Weights of a small GPT-style language model, trained from scratch on English Wikipedia.
Size: width 384, 12 heads of 32 (6 for keys and values), MLP 1536 squared ReLU, vocabulary 5486.
MLP neurons of a small language model. Each row is named by its layer, matrix (up: input weights) and neuron, and shows model dimensions 224-319. Each number is 128 + 24 x the weight over its row's rms, rounded and kept within 0 to 255. Numbers have three digits each.
After each neuron's rows, "fires on" lists the tokens most often at its 100 highest values on Wikipedia text that the model never trained on; "fires after" lists the tokens most often just before its 100 highest values on Wikipedia text that the model never trained on. A number after a token or word is its count.

L5.up980:148172119179131136110138133186084178139131143140130096052094119148097169109139122133138102170148114092134122132128080108138131151130150127135124146114137149155124123139120164135183159105151089133110130100089045105138127109147081115126154141146092111128154125123177102106143172109089136088
fires on: " |" 21, "\n" 21, "==" 21, "|" 7, "ep" 5, " Date" 4
fires after: "\n" 50, " Party" 7, " Team" 5

L11.up125:099114117121141112185126118095117144110126094115149123147111104140137133182123128168133097138107162139113141104164096148114109161112150098133146111094123125117112118150130119105100129162130136075127093155098148110160127125133160117207117109134143137099117150080152163138138121113160097120
fires on: "\n" 51, " that" 9, ";" 8, "})" 6, "W" 5, "E" 4
fires after: " =" 49, "°" 9, "2" 9, "0" 4

L12.up756:120158171125128156093123118114123128113102125147118163131095147115076150115132145170150098143148101151134148145110107132135136116165131116091136123084148115137146143142118102140145128126151135137070109152129129089107133183124209154131116084120157150136075157114163145172137146171117121152
fires on: "1" 100
fires after: " " 69, " (" 22, "–" 8

L5.up974:122115178114163121152180106139130149101133107112106133104102124159103101175134114131104128116083155141111096095138157127105121149113094161122117099123172160125175142126102126101112108123117100122130115096147125112112138161111112164142103119119137106179105159169123126161119109100146151119
fires on: "r" 17, "uz" 17, "z" 11, "s" 7, "ir" 7, "." 6
fires after: " S" 39, " Sh" 9, " Lt" 4

L5.up34:141112165138087159115111135119176135122100120133089122087115146138121129156149155135090114149127119108101144178139152136151164142169141114114141115055121165129088137137136145139137090150154157115099157140167164100100108108120110120146100112132131143095142128130132114150107115128136134113
fires on: "\n" 27, " \"" 17, "\"" 12, "'" 12, "," 8, ":" 8
fires after: ":" 19, "\n" 19, "," 15, " that" 12

L12.up858:153119137145144125112095114127125127126100143137141102120151139137078094177121100116133147087134135107148124109134140090093124159125113140163118146128116122146110112128171112162156124137113123096126122089153133143157111111151187107139100143120144134139101138121113125139149103137092120124
fires on: "\n" 60, "1" 5, "ud" 5
fires after: "\n" 54, " R" 9, " " 4

L12.up751:192126125138134137131126111100202156163130147171121132124101151138118108118120148110137137131087132124070120171173098128126127112125138124089170126083122124105165118123090117136121114143166139097128096078140158149129105153093135138127108145071103124129106173101109138152160155112084148160
fires on: "1" 28, "3" 14, "0" 13, "2" 11, "5" 8, "4" 5
fires after: " " 33, "1" 13, "0" 12, "–" 6, "2" 5, "8" 4

L12.up1211:087146125161081143156098139126119088129144142136109127084097105128141084123094089127091122145124160117152144110160148085134157148124131149118115121151110114123148142141116114164175156109127148135097097112123096142129127128149137093127134148126163140142115181101122133151079193133150122156
fires on: "|" 38, "-" 19, "ris" 15, "," 7
fires after: "\n" 60, " Der" 15, "stone" 5

L5.up1249:121114142076102081126136115139144179135188112148115121121119107176085133091133118125120108147122118096059149107086185107152099163160133152152162154156123124097135109145123139138143114135133129103091138144109096149124150108074167160150124143145114111098165089170136117052136132133112122143
fires on: "{" 24, ":" 14, "ag" 13, " Mc" 10, "c" 5, "ack" 5
fires after: "m" 15, " O" 10, "f" 10, " B" 8, " M" 7, "ale" 5

L7.up1479:148147136124136084183152112120159087160096096136097149118111148141121102096105110152068181118130136147120132140115157130115120119140155159143172105135152102161110152142094158152144113129148117116170102165107121131160144136104119131147145126104129093091104137114111136122168131112116126157
fires on: " /" 25, " |" 23, ")" 21, "0" 17, "1" 7
fires after: "0" 25, " (" 22, "1" 15, "2" 8, " Apps" 5

L11.up1078:149154123135185159164143170130135160112140099132090123120145111116141089135130146095138159135188065138138145157130130109153125161155108119109119129131133085111138142113134128087131155100084150154125122153162153099128157148118189124120057143117134131123141148121144110127164138147149077147
fires on: " " 53, ")" 24, "." 10, " Candidate" 4
fires after: "|" 39, " |" 20, "2" 7, "4" 6, "3" 6, "9" 6

L12.up987:105133110116113147118126106133111137129152154179122155142172161119128134167112094121099149128134119154096152097143114127122125195117126144158112103198101132108119062120127145175155128179136137146137130124139139192165118155095100118154138126150114136131105121158147142117151161150104138132
fires on: " " 42, " Del" 17, " del" 6, "el" 4
fires after: " |" 38, " D" 15, " New" 5, "d" 4

L11.up825:096116153152142127101113127103113161139084122163181092127090096147101103104139132164133127134149089147098133079143110132174153129149113128147155135096120117152132133111134163174133103098146101104091144129112118091123112134102114129088119088153155113131121108105123169121156085129123115106
fires on: "1" 93, " " 4
fires after: " " 81, "–" 11

L5.up709:184140156120099164142123136139111135118165115086126121108125118163151110101129141111154170138139137111108162145093110167124130144175094140104090144144134144108154096104153171105101134097132122105104123163130118185137116134148165135121135123110142121129132110084126126116109100127157146126
fires on: " |" 93
fires after: "1" 24, "0" 21, " —" 12, "2" 6, "9" 6

L11.up384:163139093154169125100125148124122122089121112097112130148105130112131127130154148123150112115173141164131112100127136099111141131191132170132170137141147107130131114132111109121104112081151148139128124142117122148079108113093116174136140156135123129116110148126116154139138117150136121118
fires on: "==" 50, "–" 20, "-" 6, " and" 6, "0" 5, " " 5
fires after: "\n" 54, "2" 11, "6" 4, "0" 4

L5.up937:130122112148149112102151114139167154148158078102129138138144127112165123164089106147108170138170162128137119132160132077112140139128143117126107152112167119121148119123090156113108155097151123138094139113149143134139121119158128132113172145153171142149107154138111141131116119103108153109
fires on: "ol" 19, "orn" 11, "ous" 8, "am" 6, "ff" 6
fires after: " H" 23, "H" 12, "e" 7, " disc" 6, "inc" 6, " h" 4

L5.up519:141133131124157137109123133133184109091162123184113151142120159092113136098145116114093148130130130165144110135099142096090132148162138111168140081134142138131120088134108103165149148171141152113137147124142135144118158116140135127068172132102127162124125161124081138116124099133135105127
fires on: " |" 34, ":" 12, " at" 8, " hold" 7, "1" 6, " " 6
fires after: " " 44, " |" 7, ":" 5, " Republican" 4

L12.up637:130124164110158114103119064113139121129096151090152150149102137125117077121138106146082140083138136144133145152151157100140116117152125127136071137095158144087148162107119113127115141146075144108113107165119083118101154134130095147103155138061138140167086156137100150148158093145106084158
fires on: "2" 23, "0" 20, "9" 16, "1" 14, " " 7, "7" 5
fires after: "–" 26, "1" 13, "0" 12, "2" 11, " " 6, "9" 5

L11.up277:120134101112107148153137142094164137127131134143156118103111140101145131155136140173139101162164125133132134131098094102141105110145167153185098115155151115095121145126132120142139125114112086157101109089104149148069115121122132151095092133138137113087129131144115148155108163115136100155
fires on: " " 97
fires after: " on" 27, "born" 10, " April" 9, " |" 9, " On" 8

L5.up470:160184091125155092093111107138089154138144141111133165132146145121151087116114113143099147119136121121107103145159090151126144168150094101149133086127105130161144100161132110145119110117092133125110140113135120128161137163111137128140120128106136106102108117139093127140094146102117146148
fires on: "av" 21, "qu" 12, "c" 7, " coll" 6, "p" 6
fires after: " E" 15, " he" 14, " X" 13, "E" 7, " I" 6, "le" 5

L5.up1494:127147099163110133103120101107136168188105132169149159145146108137151093136147136130140136129146142126138133134152133133146112169134114126166134151153161126132137154102125145148171151115192143138157113119154142126096131121117164094100145099100162052100117142139147116130140139183126097128
fires on: "\n" 74, "1" 7, "." 5
fires after: "." 53, ")" 14, ":" 6

L5.up156:156099117107096138122114128125130091116134144108078144134159142118158107140129120159163112122117103087075129129094125135104109171142126132100118121155084125112096115111127137141115161127159096123129161134117155116095121122156112078127131131169115102179126166116151088140107108140163141117
fires on: "ris" 16, "s" 13, "is" 8, " following" 6, "y" 5, "ang" 5
fires after: " the" 18, " Der" 16, "'" 7, "v" 6, "ch" 5

L7.up302:157120159142110099142126126084137146113132155164120127095070139108132157131098131134127087144176128129065089101142151138127091114123128108126158173114156096135129174114150106117096076126119110130138128149090080115178149109112099085107190164117126126098132113138118089111095136152125131162
fires on: "9" 14, "0" 11, "2" 10, "8" 9, " " 8, " War" 7
fires after: "9" 26, "0" 11, " " 10, "-" 7, " World" 7

L12.up984:127123144167109107120172142182118123092147104105128137139101128141150106078119153108166151109180170156141126138086102074159107145138127128110115100107146148136143112154108120146141115162126078126165159131151100135140122111094109102140131134140141138139129102120174100126126105098176165102
fires on: "2" 68, "1" 14, "ategory" 4
fires after: " " 82, " C" 4

L11.up269:120142095142131127163134138135113104141103126123132137072126126085150124108137138114158121188137136138093088095123086190106138079096121145135126062137108146151127070160117136152078139151118099111135117154152122121130063127139151142129093145118146094166134124118162128131142145115158127143
fires on: "3" 25, "4" 15, "9" 14, "1" 13, "8" 7, "6" 5
fires after: " " 67, "\n" 11, "1" 4

L11.up445:160091116126124138167105117112137098177106134119106134187139093146150108183084135163110110153158141158096096117109137093130141118161111112150175108133160097114151129124137103143065088110119121144090130103128073160101125127113089165150162150080098105124107087118117099146108154128171131096
fires on: "\n" 56, "," 15, "." 15
fires after: "\n" 38, "==" 11, "===" 4

L7.up478:093151148137091136125144113127152142142116117145148147145085138177142150113142118196130111154171067128143086079136107139096131111143136139151098106123148178109139163134098171144138131135134103131169152148102094129159111116101174125102091106117112188154126118106075119098113111146117126151
fires on: " " 30, "The" 21, " |" 14, "=" 8
fires after: "\n" 67, " |" 5, " Nominated" 4

L5.up239:133124083123122110089119168090117092183149095150145129194109117125130144134188152104094087175116126130126113132056157124169131145140121144125085099124090097171102137127140131114155110141095145109124090122125094140136092126126143147109172118074155131118151114114124143125086191193103116140
fires on: " of" 71, "==" 10, "===" 6, " to" 4
fires after: "\n" 18, " University" 16, "y" 6, " Museum" 5, " Institute" 5

L5.up1513:146134163128124117150166099169166119135112121096168150118110131138117116119130141095140119138127124171133086092102156121091147117127139118133133144100150169119104091090144179125140163156130192125149141142125124127160134089159118187139121132162142119102135126134103118136145097153108157144
fires on: "2" 39, "ad" 28, "f" 8
fires after: " " 26, " Gl" 17, " Ham" 6, " H" 4

L12.up1478:121117134151106150183148064156117096152071104130151140105159115131136135145153135156118085109114107136112076105151091102141145130144151154126136119138124160128132118134105153091104146141152114155149103152125119111097102089121150145128165141114122141140108193110132123112129107128117170109
fires on: " January" 13, " October" 11, " April" 11, " December" 8, " August" 8, " May" 8
fires after: " on" 33, ":" 12, " |" 10, " On" 8, "On" 5, " the" 5

L5.up76:109118122123123150124117148122107119183132138128121093164123128148128142109160117152146106137128134130143140133124181109091163171129143155162099106138064106143124088109090117124157095094143089123152196140108078149195123122120132119085109104117142156165141127142093083129097117117140141135
fires on: "\n" 51, " Den" 6, " by" 5, "ond" 5, "ou" 4, "ad" 4
fires after: "\n" 51, " R" 5

L12.up683:144103139112135125118115141088144131135127128111105128153110147118158135117158120132141144142129088117086165083165174089151120126106127079137104101168124142144100112110118138100178134104149125113147148145123174170131131127118146121121130122153141171139123155167114121089101132115118158145
fires on: "\n" 94
fires after: "\n" 53, " II" 6, " I" 4, "==" 4

L5.up1486:127143137099099087173130157130167145109112132121123105112114106147125083108145070089157178150131144127115102143096129137102150127165103122131149120137102141146140118160100067172093150117081121130164144116106132154124093118154124159118113113080142122086121148096178152102136104116137138129
fires on: "er" 15, "ik" 14, "i" 9, "ev" 7, "'" 5
fires after: " W" 14, " F" 12, " J" 10, " G" 8, " Y" 7

L11.up1140:130164130113110144159122123138123160138115164160084148132123123131088144134145141165133140134109126140112146148122136136121172134105128120111110142090136140107126132152155127145149088080130177122110119150101142127101076136128153160145136126115137110141134150127137126150129099160116155116
fires on: "C" 58, "6" 10, " par" 8, " ex" 7
fires after: "\n" 18, "9" 15, " (" 8, " \"" 6, "===" 5

L7.up50:105135132123123124145113112131129091141150127075135135110133154108132147135119081123085161079122100106119138119136109076083108173163079125158109115127142118132143134097110130095118114068139127112107122126159129118133104161111132149068125108120157094132142121076166123126123168149134111131
fires on: " as" 27, " in" 8, " for" 6, "ed" 5, " along" 4, "ess" 4
fires after: "," 62, " f" 5, " v" 5, " V" 4

L5.up196:107160098108201116119134127105150179123130108132117118090132098141153117126112136105109135138130108086132150134121145116129132138187179108118140151121123122128167140155144113137152103080132165110144122127128124153092148110154167167073132135095128113103161142099120122100090114088115163060
fires on: "S" 19, "m" 12, "y" 12, "P" 9, "ct" 8, "x" 8
fires after: " O" 26, " E" 16, "O" 10, " l" 6

L7.up1264:134109131141114150169104132130121144074134143107136095141125088126071108104105089121106125150128110130107163107128102115125169106115162170110137153084163155121123132129145130122148136111104080146118139110118110109118160146128156148115153123151159153132136137111152109151137132099145127173
fires on: "1" 51, " as" 19, " sent" 4, " and" 4
fires after: " " 29, " (" 20, " well" 6, " have" 4

L7.up1153:114126081160182133080189108167135115165164118128128137160118147124087160120127136107112097145141125135171110125141116114115125135149141103171111166093145136122146159088125135118118138119163159137127156122126136143118125115164139147105104162087122128137145116137108090179174162132167111147
fires on: "2" 20, "h" 13, "7" 9, "8" 6, "oy" 6
fires after: "9" 46, " all" 6, " the" 4, " dec" 4

L7.up618:172147147127158112152166121141150079148162120140165158108117147145132132122123180148104133124172109107114118167138136076109107146148106140130149101113143091117149119177121077148141103144079155130122149113185135114143110155109157086144101128149143098122125094094099127134127123138148133130
fires on: " a" 39, " American" 8, " and" 5, "ian" 5
fires after: " is" 34, " a" 12, "," 6, " was" 5, " an" 4

L5.up872:148129102073162129141186076099114164130095103120124160154117142116121113142128146134116118111155178137116090117098121123106113108111083091120152102120113078134139117097130120155145163113154119114102114161100128105120159118129145182136137107140143130127087128106174139097124134151133122125
fires on: "\n" 47, "L" 10, "l" 10, "-" 8, " Wh" 5, "E" 4
fires after: "==" 31, " ==" 11, "-" 10, " De" 4

L11.up1512:105137128145170149128108127090135147182138097111086169135119125104141137143102161110130115145151146112108150106072174171138090109135123145174086130125128133140170158100101149131133128123089147088180111110124107127096095157139175145115121108152146117166115099134099115124123170105104129119
fires on: "9" 36, "0" 17, "1" 14, "8" 12, "2" 10, "7" 6
fires after: "9" 39, "0" 37, "1" 22

L5.up44:157117138148120165105059104144117121152133144142156146096132123108101124131147150143135129167130133131099131119079135149112133119131098119120157132106120141163162155099103188091068120119127128146110155109128170109124119123173136099108157097167148133057107128123112123132137108088129090145
fires on: " " 53, "1" 36, "2" 10
fires after: " " 46, "," 21, " December" 5, " April" 4, "born" 4, " January" 4

L5.up176:143101078104114154110106120140172094107177163094116116104122126150114071135107130123109075104156130132112144138098157127143142140148114119102094105094133137154129079125120123105128096093111152078080149132088118139123138150115127151128098121147151121096167146140154111143172138084095080153
fires on: " |" 50, "ud" 8, "1" 6, "ton" 5
fires after: " " 55, "in" 7, " Est" 6

L7.up694:117118134147129128138116102111157101131164129136122136129150141170144105154159101135144110149083106131171099139141163129097144137139179144142124125094152143132165120138095151131155137146154120101111111119100150134153076089147128151095148120092097134105183107116125143119054160162136150144
fires on: " " 57, " of" 15, "a" 6
fires after: " |" 45, "\n" 13, "y" 5

L7.up184:095161076124180100167160116083113108141147158117118123146091118143158113109123121122161149122136135118104138102125137174079158132131123135159095118142163073129141121074097150143169132107139084165093135173117085151097140138078129160142120108127161116128142109101104112146124140176150135157
fires on: "." 21, "-" 15, " time" 11, " life" 8, " age" 6, "\n" 5
fires after: "\n" 21, " the" 16, " a" 11, "m" 11

L5.up1164:114120158170131131110177101143076150130133155134176136111106125152151112098137132155119092143188123127119129156109135122102125142149103107172141127131152149170161176121112124109101145127118154180148073146160161124172137132133127152142112115129152092044160159101146101136121108117125132128
fires on: "1" 29, "2" 23, " " 12, "orts" 4
fires after: " " 52, " eff" 6

L5.up592:141125132159105110111152112124119163133127147124092129081128131120109119118106160142200099136108102144175145130140080133114155118167130099114111107152151165166101121093122176161085142104146126135116110166135127112121143157134161152124139145086119110104065148105132126127112165131102125130
fires on: " |" 97
fires after: " " 57, " York" 6, " Japan" 4

L5.up1023:149127159111146114174134166142147168124145162145169109134107152120151095131119128143126142178161115125189114079131148127121144155170125140156133121124136157120087070124130099097117133132116106131184143114171122126127125143165118124104132097093141104104091106137097095112092134133149092160
fires on: "P" 20, "ing" 17, "C" 12, "c" 7, "D" 7, " whose" 5
fires after: " C" 15, " G" 11, " br" 9, " E" 9, " R" 7, "," 4

L7.up745:122114151106108155142093133088158185192146144121127128089165141099133125085159096171105111160141117123121188130103147111183140148117116097109135123115100123115128103103184146146072144105106096175142156092086110099123142127095137075127092153109114155155086131126117176141113099142116104145
fires on: "ang" 19, "0" 14, "ac" 7, "us" 5, "7" 5, " " 5
fires after: "2" 18, "ch" 12, "." 11, " B" 7, "-" 7, "|" 5

L5.up1528:105148160135137102130117141107127128142154114121138121134154160125125120151137100119138096098130135136138133140124167105102159129107126106118083116117109136121113120107104087095119124129090120116146124104137137156132087141144170145110080144122144112118137081144053124140097127110109096133
fires on: " a" 37, "ont" 12, "\n" 7, "n" 6, " an" 6
fires after: " is" 37, "erm" 7, "\n" 7, "ol" 6, " was" 6, "m" 5

L7.up799:113151138124141145068140166142098130141131137138137111188125173144112136115087127144119124096102157150139135101173083101115129101199158109151123144147109102134177161128148092151162121119130091140090087124171157069138126171128146095130152124106097111092158090141123127138151109119106128140
fires on: "0" 44, "1" 29, " round" 6, " League" 5
fires after: "–" 70, " Premier" 5, "3" 4, "ird" 4

L7.up1195:184100133128081123128127144097130135143149124116097171124147125129130139137126136126150092122152106110129144119113123143157060105103142156135146133135168089154122132127088107083092157117145153145098141134182102133173155115147134064153081094134124112066105083150138122163105119132129204122
fires on: " is" 32, " was" 22, "s" 7, " |" 6, " be" 4, "1" 4
fires after: " It" 17, " it" 16, " " 14, "It" 8, "'" 8, " This" 7

L11.up487:134101094113137135158125149154098174135140139100122121143124154131150141131155121160147096126146132154149133075103093122166151163127124114133061110136167164121144113096159127141158113105139137115105140128079130141111151096129155150127148137113178115175139079203120086162148146124140152126
fires on: "H" 55, " F" 19, " h" 11, "h" 10
fires after: "\n" 23, "-" 16, " \"" 9, " the" 6, " (" 5, "{" 5

L5.up619:147117164164111100116073101161132153117094130145107130121132140148131095138150149127128154145114118131171106097158141156139126127186110104118147133157115128111070133093131104123134149166116125091138117191116145157128115138196161102131127164097127174112107172161101150138123117107146158143
fires on: " |" 49, " " 23, "ing" 9, "ar" 4
fires after: " —" 49, " W" 22, " w" 4, " |" 4

L7.up185:153152105142129154087146105148174101154104105124106139150101127145126165136156108108127138110182179106131145128131083107137148109151111128086114105143092126174108182182118146162145098133105142143108132106115110090158086099110110132170118122100126132146171130081178136137118124115074100106
fires on: "\n" 73, "N" 5, " |" 4
fires after: "\n" 74

L5.up279:113053131146130145144115123131156120114188152112145145121117152147095107129128093125150101116098157099107100158092132154108102124102096149131114127136125143158139142108130164129100099110082097163102132164116142106135145143173144159133119141155085113065155147104108105163096144164130140158
fires on: " " 99
fires after: " September" 15, " January" 14, " March" 11, " April" 11

L5.up455:114114091131108157121112128109126127143126109147161093095139132156155124131118152114129158160114114155129070112102124109120125116100113149124151082107149120154125116105145099137181149166168124112104143088138119117083115130152146112118143145139131127119087162111159123117145151184102143093
fires on: "\n" 42, "g" 11, "." 10, " Mc" 5, "er" 4
fires after: "\n" 42, " J" 8, " Y" 6, " W" 6, " In" 4, " Park" 4

L12.up1375:155131137123165122127130120145160157127112128105120105121119118131121153153124116144125144132131144125145142153113106153152159063153142133147118116144112130125170152166142158120137122114114160111145126096130175127111118163071136135127113120157129114124117099155136148169100151082096132164
fires on: "B" 46, " B" 20, "b" 6, " from" 4
fires after: "\n" 17, "." 15, " \"" 13, "==" 6, "===" 4

L5.up170:079115113138099158133101130081106120160119115108144150111137137112068138141104132148169105098111075126077126114115104148117120095142108100122121116157082170166099101079113149087125118123142124176118081104124141155104114141146115143073111121128139133101140181117119151094136133084101131123
fires on: " " 57, "1" 30, "2" 7, ":" 4
fires after: " " 38, " in" 17, ":" 9, "," 5, " September" 4

L5.up1144:153102134135125091148151124111173136125177121165080075151127140165145076152113107105146127163124160124129095104096097122095080139145156168109167152114165114128137094148131163122128140145161096131103124110149140114085076092104133136098178096157100145163140138153135115107113117131126121144
fires on: " " 58, "ş" 10, "." 9, "a" 5, "–" 5
fires after: " |" 58, "i" 10, " St" 9, "7" 4

L5.up903:141120142117100144068133130096119130100116129100141080127116142125167096154136125107120140098136174096146137151177163167106127159131115121093125145096129127138169132168105075121114120155121133123116092098183158131115146121126183123184110134124136165142100104133068127106146107175119127112
fires on: " \"" 34, "|---|---|---|---|" 19, "|---|---|---|---|---|" 11, " to" 7, "|---|---|---|---|---|---|" 6, " one" 6
fires after: "\n" 35, "|---|---|---|---" 7, " was" 6, "o" 5

L7.up213:142142130108138186141142105111128106136099093109163148118104127143130128137064147147135117126123121147171095121087123128127113167136127158137098136147118119157089125155109128103125093119123123096153147082161120112140100109125097122142142132107106110087123120090100114143117060164152171118
fires on: "}" 11, "T" 10, "el" 9, "t" 8, "M" 6, "em" 6
fires after: " F" 26, "d" 11, " D" 7, "ro" 4, "D" 4

L11.up558:125070147131140138129100098154111137124146129151160144180094181121127092116126120149079140103101094132056151126083144131150137083141074121124118090183135130133106126111134143134081159126105162142181101134127119091161110112133140167126081113117186118119093161141118140148141160100095129125
fires on: "9" 41, "8" 13, "2" 10, "4" 10
fires after: "1" 40, "9" 25, "0" 9

L11.up690:166155127131156116124149172144107137155149122162169154149126146162163157141110135101128145158133122127091161128135153152127076122156148113122119125140118190121151145118103169149096151132110136140156122130109098149132144111127186103129153143152210163083151095127109131155129128140143127122
fires on: "9" 32, "7" 11, "or" 7, "3" 6, "6" 5
fires after: "9" 23, "1" 17, "8" 15, "5" 4

L5.up85:151136115161106117112132122115135142117117145135091139137124158138133126112106114126164062142116121084134113114124131135097118133139150105156095148175164100143109113138119096130086129091100117144101135084099131134100139139109134122117140144146102132177131122115143168135116160106116148156
fires on: "\n" 37, "inals" 6, " main" 6, "am" 5, "ular" 5, " times" 4
fires after: "\n" 36, "te" 6, " the" 5, " F" 4, "g" 4

L12.up909:144137140099130177154142091117129140097141178109136142139147112150119136090120100179131082129146127071111165097102128101123159161126165139117133136100124103126177165125171152150163134118115126155088149107122095093144127136090124124101105147124137098127147133137126134159128144125100155138
fires on: "1" 43, " " 23, " over" 4, " a" 4
fires after: " " 43, " a" 25

L5.up1412:145108107076122136137155135122108118160154094124107147170176131121127146083177121107138063128108103151151090119149159074145125150116153100151088169129136139129132133132147102093142121143149153134112134119127170124120096110108169106117140163110128106121128167099131152169164095125118158140
fires on: " the" 48, " " 36
fires after: " on" 39, " On" 8, " October" 6, " January" 5

L12.up1258:133138126121142128117139139140118163141130161164078150136115065149110131136134103125115120129134114118123082193081110167110134136124115142145134088146160177143131119111111135150116125105117133121137082160129115162076136114151136159139076126143153134173125115121106135143114164180128129128
fires on: "1" 33, "0" 12, "3" 9, "im" 8
fires after: "–" 25, " " 22, "1" 19, " $" 9, "ad" 4, "alt" 4

L11.up1061:123127160137121103141153147092135138141155131110143131092104113143127126130144100090148106130099124146102145147140142134105126123129149113173091103170138120160149108121087116127107108105104158129199147159111117154156122144096157119123153128120114137103107122161113157142148135134115128149
fires on: "0" 49, "9" 37
fires after: "2" 43, "1" 36, "0" 10, "9" 7

L5.up1021:164128129104070143117133148165120181165102058150127122141082127133099154096142162070187133181157088114113096137153129145113110155115109064150099107169103143116112107128138151152106143113129120066112107132157113142124116138111105130107153160135135127098104116128083140116156174120144125161
fires on: "\n" 65, " " 5
fires after: "\n" 64, " In" 5, "–" 5

L5.up1524:128126132147115118165102125075136113128122128107132105103142112117122104152112131117099124128131109161121142135123134129130124172102118116130123159104174120188120137112107132128135116114136098119085146076108154118123110136133100136130175118142145102099187145121155117136123140144141086186
fires on: "ad" 32, "man" 19, "arg" 5, "ag" 5, "g" 4, "oman" 4
fires after: " Squ" 23, " T" 9, "resh" 7, "st" 6, " W" 5

L5.up1210:094158156123098176126154174111113109112108113120141128115139106117158103136113099113143157130153141183144140127140145170160151140120093169133117122083112114127117081125119152176136110111158130139139113126131149120163138129086146147126156112116129162137120163106145145114116114138126105109
fires on: "1" 55, "2" 15, "3" 14, "ro" 7
fires after: " (" 40, " " 40, " Elect" 4